python train.py --num_hidden_layers=10 --hidden_size=256 --num_attention_heads=4 --num_key_value_heads=2 --head_dim=128 --intermediate_size=704 --vocab_size=1024 --hidden_act="swiglu" --norm="rmsnorm" --norm_place="pre" --norm_eps=1e-05 --positions="rope" --rope_theta=10000.0 --rope_fraction=1.0 --qk_norm=false --attn_scale=0.0884 --bias="all" --tie_word_embeddings=false --parallel_block=false --init="uniform" --init_std_qkv=0.059 --init_std_o=0.00933 --init_std_up=0.059 --init_std_down=0.00796 --init_out_by_depth=true --optimizer="adamw" --learning_rate=0.00213 --lr_mult_qkv=0.7 --beta1=0.9 --beta2=0.95 --lr_head=0.0117 --max_grad_norm=0.5 --warmup_steps=319 --schedule="wsd" --decay_fraction=0.709 --decay_shape="cos" --final_lr_fraction=0.1 --batch_tokens=131072 --max_seq_len=512 --doc_mask=true --train_tokens=521600000 --max_steps=3980 --dataset="wikipedia_en"
MLP neurons of a small language model. Each row is named by its layer, matrix (gate and up: input weights) and neuron, and shows model dimensions 0-95. Each number is 128 + 32 x the weight over its row's rms, rounded and kept within 0 to 255. Numbers have three digits each. A neuron's up and down rows have the sign that makes its largest values positive.
A block is one neuron, or neurons of one layer that tend to fire together. After each block is what it responds to, as a language model described it from the Wikipedia text at the highest values.

L5.gate101:118092139147067150097114189152107173062172109158042063096070109137113128139144181089144162130169079158160112179129130179114153173111105160120134172111127194121181204131097068086132134147078172138110123089069130118131098120156109170100158118130151144131125161080151127114114063123082141139
L5.up101:188073108154154119117154196089081113094118076191167096113108181104164149109053113137132148124166099117058120084168109157134118134110157131123082080120149168147112147168143116113148121100077132149170136078119108114131144106153110134148102157142151196096208133132143169124113158115129184119
L5.gate316:111134142112123119136111084145160143143058080159111092124144152136103133080088167103153119161108137174233116164120118105136157158089147102052180138105145072110153122179129105157134113093052127109093097122134178078130136134174200070158165134095069123125179124107114108176148141157078123137
L5.up316:128174148145170129119099121113134187118129105099049073110043157098089159134067098132106148116133119173094065110144195072104120140133144045099168161163108102094072112125123121161195118163136151080117125086120091125137153160127098104166167115074152156110138122081102168132128108146146136122
L5.gate351:083135135116087121136118070148171082035075082134150129107098139092112130148099150143134133099075113199173148156089199159109081125133116131070173095144138101075149150115107171099139042131039147076108149112127125125104153181148104145129131067113105125098165128178095105129157103105103150146
L5.up351:130167055185119115119094110174094118123117067103166171075085109175146104126099144162125150089068139181124126159097127169093105154061196068143135055085091112137124130131090105197168143153130143119149112119161106102078129110156151127124171126144166079161109139119096092140167141127103162132
L5.gate469:182167131166159104158071152082126148080110125155110103134120093029140087155066175089127143108114097137152116176090087114120170071155141097111137125114088060149103116146165158160108175171099106126136123132133108144123160122170126093142127044144149155085122068109188155191138153154074116137
L5.up469:129079089172109113111206118107153125122098072161092093099135128140136117142103158154143194113128142095095145124134142144104166127103127111096175101064124140060106113093146091168079177110132151130200097078102141159107084154186145128104148142077185106046131080127142174100106180116063117143
L5.gate506:087129091109113115124096079115126106116139094122081100140118084099078105123118090135099141169127073099177147136113130098106107147140160127091133125107149077112182097129086149110084150109078097072154150198096108163124156115170145116153175133164094168107113047116150121103179123075104078151
L5.up506:068127139134098137115084139140066129123150139132105096104170156141129167119116134203073069140142145155140188175084134162171101091104126166127110157118157178134099098117110141094132130111083147077089113068157169159128140129174021125145148122148152183155117125140112132150159135164104179133
L5.gate590:125102124062121111148141122147128130101143136104165141111129129101124089143072152115109088097168115086150115153088164150153099189144130161208144083075060139171117127153081141062108156085105185161173141050080071162122141088140134116141163183134127160124127128193089142089104169112142120104
L5.up590:097083162132129137064157120072173121135173098078164147140107164120195127126058113101149184130194101138103065116128099206088174104083096145104134113138156139075146142122106135099126127128118089111114141169108136107117137124150120050132166115166142213053146110107164161106125124111069067134
L5.gate632:162115124127060101133154143126103121086103148124118128058098138114105135085158084007170097121113119093133120065126148166111168100167123128085102074068117112085200147151140194113140088152136128125112098090083119137128154128154210119121150131108159121136083088090134114172149150101098123127
L5.up632:119102153113112108151110195139112153157159147167167103076099129167127127087074140118083135189131123115134107084117178104147111146138137131085137122109223167097078135131117136148075080041149081146119121166103112102108089103201102138100164128151130205123119064079172112176113057146124152124
L5.gate656:090102137164074078150079103109186202112119093148093121121086120169153120105111159110123143163126140114182077075123132151156154130148145105131163189154171143107179036156082108068069138193147149139120145126116149175113054147078169048140108165159112105103111113104138160163151080112129067156
L5.up656:165119129121124128153149089109105104131129124115170171136077171104106095083178181153130119164138163095089115125192147062161122061156130114159170124072125107117116134131137107155105199061065111143124047161176070127126107111129157131104103161169064177110100149115087041113187149119123102111
Description: Word-initial prefix fragments. Word-start pieces that need completion, such as sub (subsidiary, suburban), ch (children, chapters), ad, app, comp, plus "==" opening a section heading.

L4.gate176:104124129150125189114097187104140076134097097075161135111075113156119079117124139127208124144172144170135079123129091139189133132166129156105175088122184143174124159105127116129107127182053152159075150107170128139107140112081141137141175149152108137123116164124191162119138088142144124091
L4.up176:123153094112177114095096127145154139086162098147121200110160145167127161098156186044145084133161101051086118197152096135145081188147120135196095105131115092135076071103183142103086169114083138134091130128135171151108121129106129101140159149105147104159050198119120167129081110102076120108
L4.gate506:130102134076150131178118137161143114079130101129147120103198168148071147085151093141124076170139132128148146124141183101136123169164131169152129147078103137155073186103149162101063093155106153112149132148190146168153090130139171138098193159164139139149119084124178126157126158116122129078
L4.up506:133165148102182120081114195106175092136109105019142140116118133184113121098133155134169116149127138139091168094126117136197119131150116169187130092100101116135118144059149123111083153095179098208149125105179120167167138176212175122114113151115096147140188132127138128177116078138083113139
Description: Country-name word endings. Final word-piece completing a country or nationality name, such as Argent-ina, Span-ish, Braz-il, Jap-an, and "States" in United States.

L5.gate73:151116141158142091110133175062183120116123059130138126162116158138079100170148138116091065168188131106064132106126125092120144107132097170156181082100135083128128131124108108155156157117132170112109131148107115151154175126125113132162132174139183127165162113132121139165062110152111147122
L5.up73:104106163110146116168161158069164154164163194123138146123141130174121110129150147133117136126097130149129156124131195150117126109189098104147090160119065146157087162079122077145097137147150111102135123090166093098136114131092140158116164126164156212165144136121086166155097108152135100165
L5.gate214:120122131093088076093102175142107124086152136187154116143055109212128077151144117145157120114157140116178157122119095145157148122120160144154106146132146110170181128191137131113118123122092130065101139146113149213164103109085155087120151140126099141152126161132160091102153154176127125188
L5.up214:170151075113149158089144124111052123101127115113128186108161149113124171098181114135157143090138123087126114154120149100125124114127135183097124103137038099106105115101143129125148135048140153161127168141123070131125126069165081153082120138138159159123158145133126100128115034132117158183
L5.gate317:133153164082116112115118115145179044126137098086121136148129108191111112146141137067106128115166113104115166104132127157112074079151099175134138062118083063181105109102155136148150129164128126106138063099135158136117075122144144125156133173107103146111136112097171163127147109133149205140
L5.up317:110140105190171134081088145154130127141151105137179139166154165216147125167125159153118149170159172144116175131127061122134112126126166163143069138181081117145146111119097080095159123145145117135140111071136131161177071113182143159139087126104096142215143153142135122164107117125152121091
L5.gate385:107126120177154145114101145154116124136091168097144098170093116171090156145142189113102150093116158144094141095091111112139038087132139106128096151152093177128130162102118150135118112111107082132142102153162167152162135133152118151120115129119132060077150102091128129154151098134185162104
L5.up385:167118156186124119197127099183125082149153104150142141172199110190072185129085152180146145103153066134127121185124068131147094150149153085137066070120162133131156175150132149149144110124133092126111117115131181137108124146161052107113129153147097126131141125119112190175145103154135138122
L5.gate443:132141102127148139079088153101130182059150078134128209146092125143160147089178115124181144086136137129151132113121191190153055152106151160192084157137106139148115163077110095100091119171114080135130090107183099147208135132174144145098183126147141091150123090141144094157139123146110081158
L5.up443:075105143108144146124124127125189121148119171085164135127106150122071133148158119111121128151171119094105168131172076088146088142156092107188162145125074114144068116151058113138138112038114145141156112135092115095104082132109116111143157176116091081128134220136142165118105135088133118173
L5.gate484:119158117074116147129093158143116130160184063103118127127134151176126110152147107138095107160143124123138112096115144127187102117133153129133134056154126147105161173141116083143134182162107100168198127125088171148108127116130159141059165150125159087127128175135129109187147053168125149138
L5.up484:143074127134128102107080079140125150143143095093143125112136153147170125103106159129120112151137109116028135136148091172092088111165119159114100098086120095140113130174158111162100059076168134141129028122138141117158132148078170190098146166119070131205161129157110190115109133183145153108
L5.gate646:171173141121137059130132165149173163162142109097126129087096144159130100112136062137164120167183073165155123145131180128136139093092158148121110125157175072147127154100105137132112116125118088183232136122094132156080105169117093154232255168121150139156120151114085169175104126175091131164
L5.up646:187142183113181113139120131157144124112087127113114131160142151168150119160107094127095117166198132127134139162100132116131102104071085150205144166110190120159095078116123147095155177100077110071095157127120126155111148118047085171129089163189188151170130060078170120131157182127081116093
L5.gate687:113103127184143045133169113176128115135230101146166128149098103136096127152153105154121119151137168076161173115132111181161066121068139205135120055066171148130149114131138122158092147116129109118106112130096166098173119092139092081073181156146132118127136111185104120163109070149078121124
L5.up687:082144141111126143131047131136113166149127054106114137097140070139137080110156140132094130123094165131078105068111146125145149120090149122074073095119091095125116090128143197071152175147099120152125113118112069056165143094142168126153131171095155140108138204080094103124113054068136051088
Description: Place-name final pieces. Final subword token completing a country, state or city name, such as Denm-ark, Colomb-ia, Swed-en, often before a comma or table bar.

L5.gate15:118065169150099136119122068183189150107161102162155123107191091129087074155130156135113118120120155142113048075129175073086122132162081098175184139137109117078130113108136165133099162182065141092159134102125104172135096147120139124133150103136168145109114124104242136131100142126079123168
L5.up15:207150154159131139080128101190170107087097109147155175035139166104152156130124100106172085095149102127125168120135201132142103122150188130087144148148166081175155062139165145046119100117109094054077120162171154136119092132119176127172144145138098120130127132137141130160110154121078147097
L5.gate55:109147128104108092105067210131156134057114101060079165119141112077135130123121095085154211161141130104096080148169153128092081136153127124124118136113140137143171163140142144142154127119070073139159184147119172143110141153188167134139135116135165120119146120152096105117118104113118148095
L5.up55:147090126127136113126167137151188154127105108119108089111114092129169155133159138189148120103138149147140184108122159140077127132182072117112160118144142141147158155146118090157138089120207132152123156167149122123136110143117139060104114077181107127104080104098128112104117114136113113221
L5.gate169:161110098100147110160117155178150092167150175098210142108125132104104088097091125146078122102120098108122163127091148151073151128122093139130097128131111076128134151056126231106115176159162112118124120138061127125075133124138094061071098119094145126095139121141088068132098101159092113169
L5.up169:129122108115136138146163134115136157128153083137133161024191079117099094111112079136117123112126090124148086094142133139079064131146139142135095178118099123155155148163164167136116133142066129092130169151132105123106175134092106121131140101206128145064141096184184094106193140152102140177
L5.gate189:169132064124125149138118137198131176093165121083078179114123131084084152144122099098214153119100105145125145144087130156133117159094207141100123128077109117089094131119116097120116082155176132121136176106089167126119137140154116108134133135098099120131106153142119142106205051146079131138
L5.up189:155122112189136136096126144049126184149085099116103094106177079134124136128118196132142115145145125113114174101112138147066097154118121161106138122073105154151117159151141118150136101153156172148155125128172095076123133157083096145157099094136142188109134152103108102155119135157085129157
L5.gate274:171113134099084162163128131133139118122155120158142156093119139113128135103165097098113054171119116100118135156180094134146087074167142138183103084139156084146134167140104160128117076097129120068142110128115119133085156154083087178096102127142115184113141129079150116122132163092133165184
L5.up274:087110138068112100135136115159122190113077126124196130072168146167071085140094070164130073129162128180124122055105103117104121137120121148132145157111143145157125050112060081128107096134132165141093181171094093113125112168111137073095146194120115121124090123148100125152083171126133091153
L5.gate367:132105118201132117089125075171140185080128077203102139097115154144109159116185095114174130128182148119138132161120150072103089130080133091146116080099087074136140071095112101114103081124106178085116147110133129091098110154146117165141127197147091126146092059130127118136118161142133108164
L5.up367:155162126090127110058145172106121101130093134140106106113128121067119129144172119114099126146156104124165083047060022107117107196121172163108192178126139159162132115132145158140160150133126102090133104112112155144079099170127115171123171156108093087131128151122164147146137135152186149093
L5.gate502:125122121132143078126181087052186078136097196116073100119081103085135086114136114101134076124143105110112108165161108130104121086064161092112110101137103140132076108144167143104111095101132109116178086115135056114148172101138119131107171142120117086070098089107201090200152171123033164144
L5.up502:154159125146188106130101079092115127112081127128134137151178122112101184189123126089151100105113126169114126122077096100132099125154143137127116113182151090063111143177126170134089124117079148124117213090156178110139086144142121177170119181144126072096130112161129132133159136111138181119
L5.gate701:171083138120144095141134107125142078145123102168101150092138128108093113110148094145079089137121132104116092136130156140112116119134154149124161112107153173104099091138133042115119153100047096128196133133153147105105163141106154175116116142163099113129151127131133088144113166090110109071
L5.up701:163141154093162098153107091148147112108107092169154110037156117136116095110130056116112109151144127130118116111099113062128103163092131073100145157178146104117091167124142146076122113084164098101149153137132137116124096166127072078079144119168104166102153144149152096132148168101148121144
Description: Mid-word accented letters. Byte pieces for accented or special letters inside non-English names and titles (ż-ó-w, Mädchen, múlt), plus some mid-word English fragments (ev-id-ence, s-ign-ificant).

L4.gate419:133099122106139075132151127114116127187149133164132114075114129101077140164152111135140123109140140128144108129119123166096151130162166161108141138173162149106125126143147117054118165161123139096179119159116143050114149110151119123069193112088102137152123106135113182151179153148106187209
L4.up419:078130160133122171058101117138179135104184076062138056089157115157083158188171150155135123093111132119126147130135122144151097180172105149121129109153167126108143106104085184109164137131133141128150117097131139050184139090119156171083124139102134147141121115134150083126104099149128152130
L4.gate476:157124110124166094131127089084106151105156166153129103076111116173071125063133138149212162139145146122157103066157179110127145126138090117124148102123127168115131170148186123187154182162133150097115134073121126109099148137131186104115143073137098059068123141110109094208131068100130099123
L4.up476:097109146086186123150140162098136154130184175109130162128108129141109109160113133129167076119086143166140083196113116156079165095124159164107130144120140142084130030130175148085079123099154144116114101141117140141141167128139189105087107039105174113133089134154142166102168116147104140096
Description: Ambiguous word-start fragments. Short word-initial pieces like he, she, de, th that begin longer words (heart, health, shelter, death, Deutsche); also plain pronouns he/she.

L4.gate205:123147127169122174096137089081080146156169123156112102157151033073076094165110117092125094112163097071095136120115141136130128119138136179091151108148163130147123172097112159145145116079141127158116067116104167117120094206115113143114087140112140127125092154103172105177098102112079167126
L4.up205:148124112112113092119081050147120124112139182143112093117127169160125106164098157112141099129099171129141118076107112104077101089173092119113109140128109062090150094158161050142178167108171164123137092155225136121133104097097126134178137107119092150054079062083115151111201093122129107138
L4.gate276:191129116109128138133108150122086067147098153094124111095122099105179123084109099134111144140117107135082165108167086120134150091113078101062123120156162171135134141096130114100145115175118140108135150111094055119136167157125151101108129053114132158164083122086144139209159150087181152142
L4.up276:111119149205121114103121125109114091160160184214154154118109093108142176147144174038144142147164131140105104092170143152164078143157167133143076123101144067090095151121137164113142129119138102135092144083189074051163171146087074158112109093092122093167114096145177146119104114133094133116
Description: Mid-word vowel fragments. Vowel pieces, mostly e or bytes of accented letters, inside words split into many tokens, often foreign names: Haute-Garon|ne, Eskiş|e|hir, Myyrm|ä|ki.

L7.gate33:165127125117178099195123136153095139112085102098164104075099197097134170081119144087130096141120118100119132169069171110080113153149168054145160130145144131163073174149108104117119145105128144133170085155114183140121112159124101109128139155110096114156096137167103154093162137110173194111
L7.up33:128160093132179154133153105203109116139114122111105097130171153172112112205111158159163086186141153132080116139157132144113118112123095157087093084103162130131135074110120108101136126099096096071105175134143133068136092125132164137138174138095114097149147125131095104098111096132068115111
L7.gate194:075158146068072111135103189143113097157150116148169174195102068167142170122154097117125139172162144149095109131195042127096157140092103186063191076119113113149111112091117175109136132073162102158164089162187163131114162103191170121104152151126149099186163164108161116156117138104118123055
L7.up194:093117156108128166087137145103136080133143099145136114122116121102115190146147182108172112181109130084102192132118131183157094118192061144110090116201093127168089153148133134088121183103174111119124070138151124180171172125150158143128152136140129177105103118123123146141126154136100134159
L7.gate356:165083141149160117125171151159137114119100130125167131109132115181106111121109069168168092183179120140115081147164127097124139130128096132110159084092107114206184149114146141098124108091132084138116093104094088169138103177113191154125186135183144143170108160128111154110187131135116095133
L7.up356:162140112153089122070154187153201052083153140093129103127220132163149196133181140106145069157167118187104156112105116122182117126098131143111137140103173133158106106089075084129113113071112161194148118099168158104094119134112111143111149141160140178175138191131113054126172150143096087102
L7.gate529:117155091151149110122134132206146100125159129148182151188196018106131085084124092112143115108072103151138172122120197129111113138076145084097132167129141106077108101085075115166137103094145160126132111118141073185101078191123133123034149130129094132104164150135084151154096117119155156096
L7.up529:116132169186113119166056124102083152132130126118166151127139191126166121131151142135117133121246168134129090084104167126162115126121093156099123177133092154154134065082126110108111143186150083079175141092124106077110136111135165118128133137119120112134068158166086094103134133103160151070
Description: Place-name final pieces. Final word-piece that completes a multi-token place name such as a city, state or country, e.g. Birmingh-am, Pennsylvan-ia, Cincinnat-i, Y-ork.

L4.gate300:089066119109134141123063075128127115099093126085113150121138126152111132095115115107137175161124119114104151101093191136127076095146156159099146111134151136108093127143144103159179175113149058126130104145124078161117108144119162167110139117087075068059112134116153126135072116169166179160
L4.up300:067127064119155111122096112073192094129081102153130205139137155131189168130093120169117156069076098147178108167131114144135072106137142157141139107092079094140208141127109158189183138132075171099096133076155084149125175113091145123099177098119100146134137094169147101099136107167046135098
L4.gate642:133095110133126110138154073147075124121135156165095143122088148149118078124120130117108094179148107076071172146162150159093132126165059187133137077135148123081112149147184146085158149173062158063092082137135033113140126150103119049140150059124168103097100096161083116093114149147183193095
L4.up642:131105124174120112098110104104105157125153152141100152138147133171117158128134076133100121109116058149144092096129160124128080180129159167069075139112124084134135173138128153103162125153152130111214134065122131094119065141128054167117098165103191098145138086105077108140095146080116136133
Description: Word-opening piece app. Fires on the first or middle piece of a longer word split into tokens, mostly " app" starting appointed, appeared, approved or application; also "it" in citizens, committee, Military, and "Rep" in Republic.

L7.gate98:143121178152182144140095161127129138128214130099122130153163084151131115112095140131132138125121119150133153113138118126158102136109152122089056080114109087130111086078125110157181189138171143151125143132140145120148194160174196151153117109206116130133137170175191154123190108141079129125
L7.up98:094101179117168093127143162095132125182116103122130087085152125109073153143113164115125241160127116142121152080052127121156127096098181171120138084056093122185126076090168123140146083121163168114097098108134145066120163110166147119111099074129081127106159070161153128152143162152130150124
L7.gate295:161141109102109065092094144121138110096129109117136113151093132107118141146161140151115119170129106134123131176178098145184093135214097084227140084118126142129087070128182116145114122149114199101179110126105158162104108129190088084124144062148065128080125081107170094103125116175057090120
L7.up295:145168143095170129125152056148123140126103180144157105123129112124106091131147135141081122149102109147178136159099130107112114054091113110105216095195104162067149119123100195173167126126086118072117118120043156134172103185134123114154126148101134152132139184146145128155190162116182142173
L7.gate478:159090098109117107071084071115181162135117136130139094086091123115158135132123141193113169114111091168159128122159119106066148134084135101058168148112084075146136125157068168160154145112121179138114207126080157087098189148136101135193168101133098127074120094151099088124118086107090138146
L7.up478:141119127132204168159097067156164166097143127112120109133186135101163130146127119177154157119118128124228100090153133198151145127090141121140138142134110150092189145167163130123097171135142151192150076156120201181092115141162121117115138202131152106063121187137088093103114092142152108061
L7.gate601:126105156217133093128095087149141166054067060145158140189147136165134116066103131143087084136164128112152136160157099128104108132134127105141082115152169128129125151137152090128170117206119140121155121124133105059160170167116145139227144114182140100132100136109112141128134147120105101145
L7.up601:196095146159094114114093123156135147071100106152090118142136111229205136110091129087214131090143150123173088106148134089113101158123168133093155084070087107112169109125125138172173132123112101119179109176105133119084081133168130139151147122073119134075187101104120082095162149133120159142
Description: Word-start fragments pol/ol/app. First or inner pieces of split words, mostly pol/ol (policy, political, Police, Hollywood, Catholic) and app (appointed, appearances).

L7.gate82:132117124152162167089134135180066123120146115113106118164105125174114141141100154121127066161083117157084131162102070148093132159112167147140125130152121139068143133154087101089092152080194136092165116136073115093111154149071119109124153145085081131101118070159125118075119085166113115155
L7.up82:165087111099088111183156138112115114205119149138120191157123102105060097092169176099147141149122120075110049097116092187101093109173078120130125083114076101115202119171173140147098132150160165087091067141123124146155154078144153121126134203082092112107127150088109147100129170100156154127
L7.gate247:119152120104156116072123119089204147113111124074128135158099152163079181130104120116112191158143120113092147128160126138118100155159095120163095155089089096137106119159106123094083081093130103094109147119114118103200136119151100101129149074140138153103156123136128165146110121176123080101
L7.up247:140154101115152113166159126099098089074116143163119133116155138092084108114166200080210099186150108138185098134094138063141147152090122100184110129097138123154123117096147077105126136119112103114074088124132094123105142146141059086117178117132109094095114080170095117136063144091174155189
L7.gate309:109061179122146054139157153171134120103104189138135150160120043166125115137125093113124134121100124086096121140196160074134178190101094124147144055111039141169099145130151109139110152055124154172146192132124078107128166115176134075155123140084132126091141129116130099152136087155129110155
L7.up309:038125147135104105142129094106175101081161134152141062134125081108161146159126133065175105112118108169139174128173105183075135137142082100157098119102120126110108071144096147131126117116118081154131131134173168115104171144131161123181155105123134102191137111080117174142118085121121130098
L7.gate362:111093137086124117117146126068099120113112115109111181137140151140045122114092132142120121112133108090099126090107075116114164224154071125075131119118111088107205165163108095155051170049155106132119099085061075090110146143164126128156152106111117074108112124154160115094114113092124053141
L7.up362:122119159098143111114104136148128126181134162120155181126085185159045178213142179158138093088083152118100176111162097124124118142154124147112140146114108104069170167142162113128052112087184095135140111173113122094172083149091137123132144117112129083074156143089142104072066146124125089134
Description: Slot before a proper name. Mostly the last piece of a split first name before a surname (Pa-ul, Jeffre-y, Shar-on); also "such as" and bibliography list dashes before a name.